Weights of a small GPT-style language model, trained from scratch on English Wikipedia: MLP 768 quick GELU, no biases in attention or MLP.
MLP neurons of a small language model. Each row is named by its layer, matrix (up: input weights) and neuron, and shows model dimensions 0-95. Each number is 200 + 30 x the weight over its row's rms, rounded and kept within 0 to 999.
After each neuron's rows, "fires on" lists the tokens most often at its 100 highest values on Wikipedia text that the model never trained on.

L4.up87,191,214,247,239,208,164,174,178,253,193,230,173,244,185,188,185,213,221,208,203,228,171,194,220,201,211,196,176,211,214,270,190,195,196,256,240,213,147,196,226,225,186,156,274,223,190,145,211,207,204,189,237,242,229,205,180,222,244,134,180,148,284,238,226,180,218,185,248,201,221,197,234,166,218,179,233,220,138,224,205,198,178,164,228,229,233,195,182,189,177,182,261,235,208,246,194
fires on: "ir", "il", "ent", "im", "ur", "l"

L6.up495,221,229,173,202,232,180,157,185,217,133,192,246,227,162,177,256,244,222,232,202,210,227,181,147,229,176,259,176,200,250,230,201,215,239,203,229,177,218,163,203,222,167,98,220,215,204,144,187,153,231,260,213,181,285,172,198,269,186,185,199,218,180,208,201,202,160,175,168,208,193,244,167,197,240,153,198,247,215,206,185,179,211,165,150,171,239,203,171,185,225,221,172,217,196,187,162
fires on: ",", "s", "m", " m", "n"

L3.up661,205,223,208,244,204,191,238,184,247,233,249,198,198,197,237,184,206,196,245,246,205,251,146,160,165,180,175,154,215,197,217,246,163,172,188,222,167,238,211,184,221,189,186,208,240,99,203,239,183,199,234,224,213,230,201,232,168,204,132,245,209,221,177,193,216,260,257,138,230,180,206,195,157,202,247,217,210,201,275,187,221,199,190,227,187,263,191,154,235,165,235,222,215,205,159,235
fires on: " Ru", "w", "re", " Wal", "an", "ric"

L3.up555,225,191,208,161,258,217,209,199,230,196,206,188,205,260,178,197,176,153,180,163,181,213,221,189,239,234,207,196,197,183,204,262,198,235,168,210,265,192,227,185,178,198,166,216,226,179,220,237,183,158,203,191,166,210,200,224,231,214,189,206,221,205,226,201,191,188,167,198,219,205,234,181,198,243,204,181,196,180,235,220,208,209,177,195,128,244,170,238,214,177,122,179,154,157,229,143
fires on: "---|---|---|---|", " Cha", " Office", "ville", "ing", "position"

L4.up211,233,175,178,180,222,194,206,198,178,236,188,270,209,235,162,280,174,209,179,175,171,201,172,179,165,177,187,206,210,223,159,205,131,218,185,211,218,191,199,143,202,149,241,263,196,249,183,231,195,144,162,215,213,199,204,213,204,200,196,178,245,190,196,184,220,201,174,189,202,184,217,181,192,154,236,225,235,225,204,183,189,194,238,158,163,213,236,196,222,211,240,173,211,200,143,217
fires on: " served", " career", " continu", "d", " production", " vote"

L4.up686,193,210,207,213,245,276,191,211,214,232,212,155,231,242,174,212,217,233,217,183,223,149,224,198,212,179,218,221,214,242,178,220,231,212,166,219,190,220,233,134,166,144,234,193,210,186,216,212,202,228,206,206,234,204,208,199,205,205,237,229,233,210,192,243,152,224,260,158,206,183,187,276,232,137,213,201,225,180,166,217,208,262,233,233,194,181,254,216,195,234,215,192,177,198,176,214
fires on: ".", "s", " gene", " game", "-"

L3.up372,248,227,209,152,215,184,218,211,161,210,223,274,199,201,222,210,279,230,165,200,146,160,161,190,242,134,206,230,207,233,189,210,216,193,233,200,211,160,164,175,226,201,230,224,207,230,220,198,215,205,203,245,142,211,148,233,183,237,244,204,184,192,183,166,168,231,180,187,229,218,205,174,185,212,189,184,208,217,217,207,235,215,169,204,174,225,235,191,161,181,274,233,225,236,200,190
fires on: " music", " public", " main", "·", " same", "С"

L3.up69,179,213,215,259,227,224,256,251,209,242,206,220,205,178,188,242,231,247,216,203,230,189,152,216,211,191,160,198,224,192,165,183,155,210,225,239,208,187,202,216,204,175,189,214,202,213,227,178,207,203,192,237,252,187,129,169,203,195,228,192,232,173,179,183,184,184,241,249,206,169,197,182,212,230,196,244,215,159,171,185,185,165,167,185,217,174,164,243,215,244,212,200,208,238,244,211
fires on: "ro", "vo", "t", " feature", "·"

L3.up38,210,193,217,185,145,202,170,221,218,165,163,137,230,165,243,186,125,266,224,249,226,164,176,227,213,171,183,200,186,254,234,229,258,211,213,207,203,131,218,225,225,159,217,228,196,170,165,211,128,182,211,187,175,202,211,182,195,244,194,196,201,221,172,229,190,183,201,186,211,209,199,198,215,255,195,200,264,240,222,145,185,218,234,193,226,260,155,203,194,192,167,177,208,172,255,216
fires on: " Bel", " Council", "at", "elected", " di", " official"

L6.up623,185,175,169,198,209,182,213,131,171,222,211,185,231,158,155,223,246,153,191,217,218,214,210,270,177,224,202,200,240,184,179,200,202,265,180,227,148,229,233,183,235,180,175,212,228,205,180,180,199,202,170,256,186,191,204,242,241,138,167,219,215,186,198,168,155,230,210,188,221,174,170,173,203,175,122,191,182,238,235,222,210,180,196,194,177,165,186,202,201,245,223,210,115,188,158,163
fires on: "r", "ch", "ir", "lic", "ar"

L3.up749,195,183,146,214,180,192,207,234,227,210,166,265,248,245,149,202,246,214,209,228,239,183,184,181,249,147,206,220,227,157,170,166,176,193,182,200,174,133,197,251,161,166,229,235,183,172,214,240,197,208,206,157,198,195,193,189,180,176,190,295,220,152,140,191,171,231,201,179,191,206,216,222,169,170,220,170,208,189,242,233,184,166,200,235,194,195,160,164,130,244,193,185,189,242,176,228
fires on: "one", " York", " Super", "ee", "cur", " player"

L6.up144,171,230,168,212,174,172,204,171,251,241,184,221,229,188,198,159,233,149,201,203,210,177,197,229,142,206,215,218,194,229,190,151,178,197,179,189,164,163,230,221,206,188,207,257,198,201,164,182,226,198,257,181,186,227,253,187,222,254,129,190,177,219,228,210,260,214,184,221,262,222,194,221,250,197,166,175,227,177,264,164,139,236,189,192,196,252,200,208,179,227,265,195,193,210,221,139
fires on: "se", "e", "Species", "le", "ur", "ie"

L3.up536,203,208,185,245,202,188,159,249,183,240,223,179,217,212,154,165,191,213,205,207,221,172,203,217,264,189,171,260,228,212,168,181,215,173,216,208,194,178,170,208,226,243,121,247,209,162,244,181,231,233,280,228,221,192,173,200,219,169,206,148,162,185,190,196,147,186,144,200,159,192,221,132,194,215,180,229,254,226,218,205,214,233,250,234,235,191,189,176,164,261,208,222,208,199,198,208
fires on: "mu", "g", "ill", "mb", "en", "lan"

L3.up739,210,246,229,233,203,249,242,224,176,207,197,233,238,198,184,204,186,234,169,166,214,171,213,183,179,221,211,179,177,146,214,222,170,234,197,232,215,167,193,173,186,211,163,180,209,213,148,214,184,177,268,204,166,120,203,230,163,200,191,200,206,241,207,176,160,153,210,198,173,192,160,197,190,227,209,183,162,196,263,228,246,216,224,210,193,155,234,209,237,182,221,211,232,190,207,186
fires on: "•", " more", " creat", "tch", " Mount", " last"

L3.up364,217,145,179,240,229,216,178,220,232,165,251,220,196,178,235,237,212,134,201,232,176,212,186,212,210,196,236,118,182,191,145,189,189,215,205,204,182,234,210,154,228,174,143,228,188,214,240,190,214,226,240,170,173,198,232,208,198,241,228,195,199,194,196,199,119,201,157,173,191,183,186,197,190,181,207,169,204,194,239,187,188,208,240,198,175,181,217,145,190,175,257,230,222,157,161,178
fires on: "u", "bu", "un", "re", "ri", "s"

L3.up369,144,203,243,229,161,163,137,208,178,186,207,165,212,154,161,212,162,195,128,204,254,231,196,223,213,203,151,223,179,156,253,200,176,205,140,162,178,232,194,263,200,187,241,199,205,177,209,170,170,193,186,163,200,222,192,239,184,227,281,179,215,158,145,210,233,169,154,203,167,214,229,210,163,214,158,184,177,183,218,187,164,228,200,229,196,184,225,183,170,199,194,185,209,134,229,244
fires on: " include", " gr", " Cor", " use", " complete", " Bel"

L3.up139,181,273,159,212,203,252,213,99,180,194,210,193,248,143,201,229,189,171,205,172,181,202,192,205,224,224,149,184,178,183,212,213,209,233,198,186,188,239,240,242,195,206,196,215,153,189,246,205,148,203,162,185,175,153,173,230,235,202,204,184,213,154,185,192,163,167,217,195,148,203,203,196,184,209,208,244,150,224,207,226,163,224,211,205,233,177,169,182,162,210,222,222,193,207,201,168
fires on: ".", "ma", "ir", "ent", "end"

L6.up519,180,217,194,206,220,197,130,224,242,167,199,218,180,247,221,225,126,191,235,174,211,134,153,214,218,189,259,191,223,208,165,169,205,163,181,184,204,216,244,202,248,167,191,195,217,177,191,230,203,169,221,232,159,198,134,196,178,219,184,197,210,206,217,177,185,232,160,168,210,227,235,165,200,204,158,202,210,224,195,188,184,170,181,180,179,230,266,233,180,224,165,200,176,184,174,188
fires on: ",", "\n", "n", " early", " were"

L4.up470,175,178,201,227,108,199,180,194,195,224,160,207,219,204,180,254,168,212,204,156,207,182,155,177,230,172,213,171,311,165,201,260,217,254,190,237,181,170,222,187,199,188,162,195,224,220,240,163,191,170,195,196,173,231,190,233,187,206,211,152,203,216,171,159,169,229,207,207,137,211,154,162,221,173,153,211,227,179,202,196,188,250,206,236,219,234,141,193,132,176,264,201,248,194,222,164
fires on: " Christ", "ant", "s", "ed", "les"

L3.up133,186,207,214,206,181,233,214,183,179,196,195,222,234,200,153,198,186,172,181,217,217,206,210,222,157,175,265,167,224,183,111,223,193,257,184,176,191,179,197,190,127,212,226,259,189,169,183,162,202,235,183,196,232,215,255,235,198,221,196,201,172,222,162,233,162,230,199,178,160,175,176,220,250,182,186,150,190,199,246,203,194,128,226,228,140,163,188,183,175,179,172,253,183,157,209,208
fires on: "s", "re", "ing", " is", " award"

L3.up143,148,219,191,191,221,160,165,199,187,194,184,224,222,223,208,235,240,176,184,200,194,172,178,149,238,168,173,212,159,124,213,218,149,191,229,240,168,195,208,219,216,190,155,151,218,217,197,238,168,241,217,243,191,160,180,196,178,210,221,255,206,167,165,192,168,233,221,252,238,151,147,250,243,201,225,164,227,175,220,213,176,210,213,157,185,213,222,224,131,184,181,236,177,201,190,192
fires on: " order", " bi", " return", "pt", "is", "an"

L4.up475,155,191,177,250,225,151,189,209,172,188,189,215,212,210,179,238,191,164,215,127,249,248,204,226,189,165,221,213,244,213,217,229,232,207,235,174,216,209,206,172,186,155,225,211,229,201,171,223,213,183,195,208,192,183,158,179,198,217,259,170,199,175,172,166,231,201,260,143,212,279,189,178,260,192,194,182,201,232,178,269,216,188,182,265,227,218,193,205,207,228,187,160,222,190,190,172
fires on: " named", " called", "spect", "ist", "±", "id"

L6.up257,218,269,132,171,204,207,304,226,211,220,235,174,221,222,178,230,163,261,229,180,192,205,239,186,184,200,185,204,207,237,148,206,201,185,211,166,200,215,198,161,170,190,194,238,194,267,232,181,180,214,186,185,129,244,169,203,242,204,252,204,199,178,243,219,194,202,186,241,176,172,167,237,194,173,184,196,210,204,180,211,230,224,204,227,187,172,198,168,221,118,218,246,206,219,215,141
fires on: " |", "|", "b", "ri", "t"

L6.up669,128,234,183,263,199,189,172,181,199,178,176,188,284,187,224,262,193,254,215,174,175,242,264,167,239,237,194,160,195,262,186,199,269,246,156,152,215,231,182,220,200,188,243,200,197,230,216,176,196,228,245,210,196,183,196,240,151,194,222,191,194,208,172,214,173,244,162,174,255,205,188,188,142,210,231,247,208,183,175,216,234,153,169,164,194,211,165,216,214,197,206,159,174,145,169,184
fires on: ",", " to", " and"

L4.up549,204,242,246,202,208,178,228,184,196,187,275,210,173,167,224,243,195,185,191,229,157,173,206,226,234,183,150,227,225,183,220,225,194,197,226,192,237,211,184,201,217,196,192,203,176,186,201,222,181,186,287,219,202,212,199,176,201,204,180,192,183,191,140,153,185,179,232,201,264,184,179,148,181,182,192,174,177,192,193,206,222,146,197,201,250,188,194,250,171,139,241,192,211,195,171,196
fires on: " used", "mu", " music", "K", " Music", "·"

L6.up230,178,187,184,193,193,226,211,208,249,224,211,172,212,204,192,201,143,195,170,231,225,215,212,177,225,273,189,216,184,198,222,177,255,205,188,229,187,193,212,223,195,200,187,250,186,236,210,183,157,245,181,163,210,224,149,211,177,158,243,202,233,221,204,190,135,230,180,186,230,211,163,191,125,227,197,211,215,227,172,203,229,189,232,155,172,219,194,211,217,138,210,175,203,200,235,181
fires on: " |", "t", "|", "re"

L4.up278,204,211,214,237,181,220,167,251,238,164,149,203,249,177,197,209,211,136,180,190,207,197,210,210,220,131,196,197,231,245,235,168,243,233,221,178,233,208,217,209,197,208,215,219,272,170,175,227,195,234,205,193,160,231,233,249,204,187,234,208,196,257,227,181,151,108,165,188,169,234,209,227,178,223,180,193,236,206,211,220,206,209,191,229,193,173,216,202,212,242,165,205,170,203,200,254
fires on: " so", " located", " very", " general", " –", " consider"

L3.up499,175,222,167,220,173,229,146,188,234,186,197,206,215,216,197,228,180,219,137,258,173,144,158,200,248,159,172,186,184,154,185,234,236,163,209,162,209,220,206,225,178,168,183,234,184,184,171,162,222,147,195,254,216,261,238,203,204,171,227,195,176,187,184,162,178,246,249,198,185,201,175,190,170,207,253,262,161,175,230,212,201,217,158,222,212,188,167,222,121,189,181,159,177,185,168,164
fires on: " more", " due", "us", "ition", " change"

L6.up514,158,218,219,205,236,197,248,163,250,213,219,206,236,193,221,202,199,211,175,203,178,240,218,225,182,193,187,232,208,177,182,238,240,165,247,244,231,203,169,217,228,219,211,214,196,167,149,191,209,167,206,183,215,183,169,217,226,157,223,161,180,218,216,207,157,157,141,177,189,263,134,164,166,197,217,222,157,231,219,240,83,231,182,209,147,198,177,205,178,211,252,227,232,201,212,236
fires on: "s", "us", "ch", " was", " list", "o"

L4.up169,175,186,157,172,213,214,182,245,243,215,140,215,254,125,194,274,191,171,241,245,185,212,190,151,196,246,193,177,261,178,187,190,195,242,183,211,195,209,212,194,217,216,229,208,196,209,164,174,171,213,196,247,219,221,230,274,224,229,196,168,230,247,150,201,203,241,185,183,198,259,225,199,174,166,153,202,217,203,186,181,152,232,186,191,178,211,197,154,162,171,177,176,206,191,155,208
fires on: ".", " but", " that"

L3.up146,207,148,201,232,172,248,162,212,184,229,176,247,185,203,187,208,233,197,255,194,240,170,166,187,176,170,180,188,212,220,182,229,224,212,218,172,247,196,189,198,214,229,230,235,208,184,216,216,174,238,201,226,225,171,170,193,207,244,164,191,227,210,196,166,252,167,206,166,148,248,200,157,202,168,171,196,244,194,175,216,212,217,186,194,203,192,197,187,255,261,207,147,193,167,161,211
fires on: " local", " general", " national", " official", "ident", "See"

L3.up62,195,161,169,229,209,177,196,141,194,241,188,190,251,196,145,159,152,195,221,204,258,169,157,197,135,238,210,197,219,256,180,192,151,196,173,202,255,214,201,185,228,221,192,205,166,249,216,189,249,200,147,228,254,211,195,221,240,245,179,261,221,233,199,207,221,206,237,205,205,212,142,236,200,153,198,210,178,189,216,199,229,187,162,223,185,213,258,216,174,208,202,186,202,183,210,195
fires on: " |", "m", " other"

L6.up352,162,208,223,222,183,178,181,228,180,155,183,195,207,154,181,116,152,198,245,183,198,193,187,168,219,197,221,183,212,222,285,246,188,201,183,161,191,225,197,165,210,158,194,191,173,218,203,134,170,252,187,239,196,221,200,233,199,151,194,212,176,215,219,261,237,217,182,198,224,146,213,167,159,224,193,148,181,129,213,202,245,175,244,242,233,221,243,192,204,188,174,194,166,158,233,207
fires on: " (", "'", " La", "re", "in", "-"

L4.up355,231,256,172,215,158,188,192,209,146,158,184,205,185,226,180,195,282,208,190,182,198,218,127,165,252,159,201,188,186,265,209,192,192,207,220,164,148,192,171,167,191,212,203,226,179,194,195,205,187,212,235,239,198,230,140,169,210,176,242,208,245,169,188,177,188,207,232,194,215,140,185,228,200,224,195,225,214,185,172,171,178,250,197,175,184,211,176,176,170,181,208,209,199,231,252,244
fires on: " what", "am", " pro", "leg", " ==", " per"

L4.up637,226,180,192,194,186,202,202,154,198,208,198,204,239,175,249,178,247,189,172,158,170,128,225,233,259,186,191,229,241,217,163,238,207,212,166,218,128,171,183,242,164,222,203,215,217,179,198,224,203,184,166,233,192,252,136,178,187,233,173,190,221,201,227,247,204,133,183,191,210,214,210,206,221,225,153,204,170,176,251,219,208,245,203,209,195,195,196,179,165,210,230,208,201,221,183,146
fires on: "la", "ra", "hi", "f", " high", "st"

L6.up374,174,230,225,192,215,152,213,277,214,148,195,166,202,216,181,171,191,174,208,211,214,237,186,157,165,164,153,262,213,265,200,223,195,123,202,193,203,204,243,213,180,174,186,222,219,215,192,220,151,225,197,198,202,226,196,201,258,225,217,150,174,193,138,229,128,172,238,212,160,193,174,239,193,245,215,190,235,153,190,213,167,175,254,203,166,195,196,214,236,277,189,214,169,182,203,193
fires on: "p", "tic", "ic", "tri", "ap"

L6.up107,198,170,177,168,202,206,196,140,186,187,192,202,249,173,210,214,149,177,205,180,130,208,175,192,218,163,179,188,186,197,243,249,157,231,193,250,236,194,225,184,193,156,219,224,228,208,216,197,203,248,185,263,213,199,195,212,203,165,175,185,216,211,180,200,149,208,239,192,184,221,157,166,201,193,161,175,126,298,201,212,169,188,200,181,148,248,224,168,187,216,245,184,243,223,196,222
fires on: "s", "ed", "ized", "d", "te"

L3.up73,196,226,174,203,200,208,216,173,180,174,181,157,181,187,169,204,200,220,171,145,263,207,189,216,194,112,219,178,203,197,194,118,255,150,217,203,155,184,221,186,159,191,141,217,224,218,198,191,231,206,179,189,125,289,163,188,223,141,232,213,223,170,175,193,174,218,165,243,218,230,154,173,215,182,169,195,180,206,231,223,175,210,259,205,187,203,242,191,208,201,212,177,201,164,227,197
fires on: "d", "st", "ic", "ed", "weight", "ward"

L6.up473,157,188,239,205,190,219,178,184,146,214,226,141,208,141,207,245,192,227,168,126,158,198,203,158,206,140,213,187,191,262,242,197,195,211,231,190,191,150,178,210,214,175,182,225,226,201,182,178,154,208,166,247,194,174,228,214,238,162,179,130,211,173,191,196,136,167,186,175,214,177,204,194,233,215,158,190,144,158,211,216,251,177,219,220,180,179,191,160,219,224,191,213,150,185,189,232
fires on: "ed", "able", "en", "d", "ve", "tten"

L4.up421,150,183,174,227,218,145,257,178,228,181,196,173,199,180,227,184,202,151,230,182,214,196,216,219,153,180,217,198,172,193,195,171,213,215,185,169,219,156,224,156,175,183,160,203,215,184,212,163,193,226,175,220,177,204,266,209,225,224,175,234,169,225,194,165,202,194,223,214,191,182,186,208,194,182,141,222,187,220,238,227,161,214,178,177,186,183,181,184,209,146,256,209,195,199,189,200
fires on: "e", "se", "we", "w", "on"

L4.up270,164,194,178,156,173,186,252,249,186,182,211,243,218,240,193,181,213,264,203,237,187,124,186,192,191,196,232,274,221,220,218,209,272,199,177,197,164,193,177,207,224,191,193,209,192,234,231,205,231,172,205,184,199,181,213,182,245,190,170,214,188,180,202,216,181,244,163,198,152,186,248,182,175,194,205,205,224,223,243,214,165,238,219,187,208,238,227,183,175,213,251,201,161,248,192,216
fires on: "s", "us", "m", "y", "ter", "ba"

L6.up652,132,223,182,184,205,220,250,209,187,179,219,297,185,172,199,186,186,155,207,219,232,203,215,215,181,175,242,154,175,221,233,191,187,176,229,150,196,246,248,205,203,139,159,198,212,182,221,194,121,217,243,188,176,236,216,169,180,201,183,169,248,194,201,224,184,200,163,261,190,180,245,260,189,182,173,204,200,219,205,222,228,233,235,192,159,223,172,192,188,199,235,213,202,208,189,205
fires on: " her", "ri", "en", "b", "er", "ing"

L4.up507,196,189,163,220,231,260,260,139,230,191,205,213,207,166,218,184,211,232,172,227,216,217,187,210,238,217,188,232,183,234,164,240,189,150,208,204,253,211,190,226,183,170,182,221,186,240,227,207,218,152,163,199,193,210,192,190,173,201,240,191,185,199,184,235,181,177,248,190,220,215,252,190,161,180,254,186,126,192,256,239,229,216,146,195,239,262,178,216,202,217,187,187,190,234,218,207
fires on: " various", " open", "son", " both", "re"

L4.up198,241,177,194,261,215,172,230,177,208,185,233,203,217,217,207,224,215,253,188,213,164,212,205,238,187,178,250,189,232,247,204,215,213,244,200,194,217,249,220,203,187,166,174,209,178,256,214,232,210,155,216,152,190,207,161,155,246,246,200,196,204,237,208,193,282,157,192,185,200,171,241,218,184,168,197,185,213,233,235,148,172,182,195,175,183,204,204,230,191,236,277,206,254,181,173,197
fires on: "n", "z", " United", "s", "b"

L3.up141,209,179,215,209,209,194,256,153,238,192,239,231,203,237,206,225,204,197,205,227,138,174,143,235,249,191,229,217,239,216,165,223,189,192,193,247,198,235,176,219,192,192,215,195,177,218,223,215,184,204,197,246,184,207,220,224,223,224,239,236,177,169,192,158,249,219,178,194,181,225,220,157,188,232,164,125,247,232,234,230,244,179,204,176,190,203,189,248,161,211,196,234,188,178,185,251
fires on: "ed", "s", "es", "l", "n"

L4.up438,177,240,206,196,166,225,193,227,209,222,220,196,206,254,189,193,179,190,229,176,209,207,124,199,228,206,173,218,205,249,203,205,181,235,198,173,242,188,186,200,176,134,156,217,194,159,211,223,195,196,177,173,214,202,100,237,193,150,227,147,165,163,200,147,210,241,151,226,155,186,261,177,175,174,237,180,178,254,222,191,156,185,178,252,208,198,199,200,224,218,227,223,227,184,234,206
fires on: "s", "y", "g"

L4.up604,220,159,172,190,157,182,238,256,188,145,198,202,219,188,175,190,188,210,157,312,214,170,238,203,200,176,177,229,240,239,231,126,264,172,201,134,197,187,194,139,264,176,142,187,219,178,201,186,214,141,204,176,225,252,190,200,208,179,161,210,179,250,173,213,231,179,123,218,173,188,203,210,246,168,232,214,227,187,227,182,207,212,210,205,212,221,197,206,211,191,210,217,232,190,208,200
fires on: ",", "if", "iv", "n", "ter", "s"

L6.up701,178,151,157,232,195,176,183,178,232,196,205,200,273,175,210,174,135,190,197,225,177,180,221,236,220,256,212,203,233,207,207,177,221,209,143,142,179,256,210,169,201,158,240,187,143,240,213,224,195,215,230,211,190,202,218,221,184,274,191,202,233,226,199,222,242,232,167,129,213,179,170,194,153,202,202,205,185,195,157,167,194,216,187,217,241,189,268,224,188,241,166,218,216,161,182,190
fires on: ",", " (", " in"

L6.up104,192,218,202,176,190,209,137,191,214,193,154,205,204,196,229,223,228,232,184,217,188,188,181,237,212,114,212,193,210,233,124,231,208,209,233,216,216,212,242,226,217,143,198,179,189,202,217,201,166,229,248,232,127,255,234,212,196,124,246,229,213,166,255,178,247,216,178,212,198,229,212,217,214,215,179,207,233,214,217,177,238,274,234,136,217,225,226,238,174,201,200,194,191,225,192,116
fires on: "n", "ian", "m", "th", "li", "od"

L4.up383,151,169,192,186,179,212,147,231,144,212,213,208,194,193,265,204,147,197,151,175,168,188,191,139,239,195,185,177,251,198,176,179,183,184,205,252,229,179,214,255,223,179,155,186,174,232,163,178,184,156,206,235,203,181,195,213,156,164,227,215,213,246,215,164,238,220,213,215,123,219,179,217,204,169,172,204,188,193,209,239,232,183,187,238,161,154,198,216,208,187,176,178,245,199,203,260
fires on: "n", "ed", "s", "k", "ut"

L3.up444,193,162,189,248,205,222,191,148,267,208,180,142,194,223,176,212,182,204,140,211,226,126,247,174,184,181,237,216,193,176,195,197,190,214,216,236,194,221,184,164,230,207,159,214,214,168,209,167,190,201,202,182,268,209,225,166,217,241,153,158,222,216,236,227,216,244,197,119,187,159,168,198,223,222,230,213,219,233,168,272,172,215,208,173,187,198,231,294,179,213,186,199,222,210,244,235
fires on: " after", "-", "s", " December", "ig", "r"

L3.up655,196,217,182,174,222,180,215,213,221,188,193,140,214,198,178,256,243,223,217,221,199,151,229,246,153,216,182,187,211,185,189,223,237,249,224,207,191,210,191,187,166,210,171,236,218,190,240,161,158,176,178,151,277,240,213,207,233,175,261,170,237,226,206,233,206,204,182,173,210,223,204,242,211,152,228,206,224,243,205,243,255,148,177,184,133,179,184,209,227,214,198,215,199,138,196,234
fires on: " ", " list"

L4.up227,204,204,177,160,201,222,224,232,229,212,216,255,258,197,215,228,255,204,238,213,235,185,174,203,202,254,212,228,192,189,203,181,254,172,168,200,240,179,221,212,186,191,128,188,187,167,215,190,206,151,177,189,194,244,154,245,257,205,153,192,190,213,146,178,242,191,158,138,187,176,266,183,164,225,207,199,228,205,228,195,166,223,210,159,218,224,191,195,245,183,205,182,197,198,188,185
fires on: "us", "c", "m", "an", " of", "ce"

L3.up361,230,215,178,239,188,147,184,193,166,187,191,224,189,213,216,252,179,207,253,184,199,231,238,203,211,200,150,167,204,163,224,218,170,147,299,184,213,209,186,209,202,223,176,198,205,195,224,197,222,182,193,203,167,221,150,215,237,164,226,226,207,192,199,222,181,194,252,218,190,185,204,172,244,205,165,174,204,204,257,208,177,182,166,192,132,232,201,202,183,215,217,155,185,163,157,198
fires on: "is", "ary", "ious", " career", "=", " their"

L4.up419,176,190,191,216,174,189,249,256,204,174,195,246,241,195,159,173,181,167,232,215,276,191,196,177,179,136,172,180,230,263,202,206,197,185,208,225,228,178,164,237,180,233,232,268,204,203,244,213,204,232,226,239,217,249,186,224,206,243,213,166,174,211,199,182,223,192,185,228,234,210,167,225,202,199,160,209,217,168,181,213,202,202,210,223,194,243,211,212,175,190,181,196,180,172,197,195
fires on: " as", " |", "\n", " and", "'", " including"

L3.up128,137,187,192,197,167,162,203,200,179,219,206,142,257,204,163,207,221,167,216,205,224,161,225,217,178,230,183,213,196,155,198,221,256,200,223,205,238,192,166,239,137,190,248,263,167,221,197,204,199,173,231,209,234,218,199,232,270,181,180,198,246,226,182,263,163,153,195,197,259,245,177,166,173,182,217,172,196,195,136,185,152,214,187,202,129,183,192,168,192,211,140,200,163,184,177,195
fires on: ".", " list", "ic"

L3.up482,184,200,203,188,232,215,178,160,173,205,218,206,189,219,183,112,154,139,191,206,173,198,193,213,221,183,227,173,211,229,187,160,195,151,207,165,209,194,181,182,154,171,221,205,188,184,175,172,205,182,190,200,163,230,179,196,224,175,197,126,202,230,222,145,151,192,177,170,209,254,173,239,261,175,179,268,160,170,185,207,238,169,212,167,248,190,215,187,216,233,238,185,194,147,267,204
fires on: "d", "ed", " were", "in", " ", " used"

L4.up62,164,176,145,204,161,190,194,209,184,176,216,133,237,251,194,178,225,169,272,186,256,216,153,193,212,169,146,165,203,189,197,237,191,216,222,185,177,214,205,239,193,237,183,204,143,168,186,187,174,183,149,186,212,179,195,225,174,168,209,140,187,151,210,284,136,197,160,194,166,153,191,148,152,221,224,194,179,256,195,196,178,222,199,182,195,185,191,204,231,216,184,235,202,221,174,193
fires on: "ent", " will", "d", "ong", "ic", "ir"

L6.up134,195,173,214,251,162,235,220,224,147,217,185,156,246,149,202,213,198,219,221,246,189,184,221,164,187,220,217,186,199,147,178,189,183,199,179,171,208,183,159,164,192,217,221,199,184,179,179,201,176,225,229,215,199,153,234,232,241,181,227,219,229,253,204,141,208,181,161,215,201,251,144,249,175,234,210,159,168,189,189,180,171,188,189,215,166,171,173,168,220,249,204,200,192,145,262,237
fires on: " (", " the", " sign", "c", " built"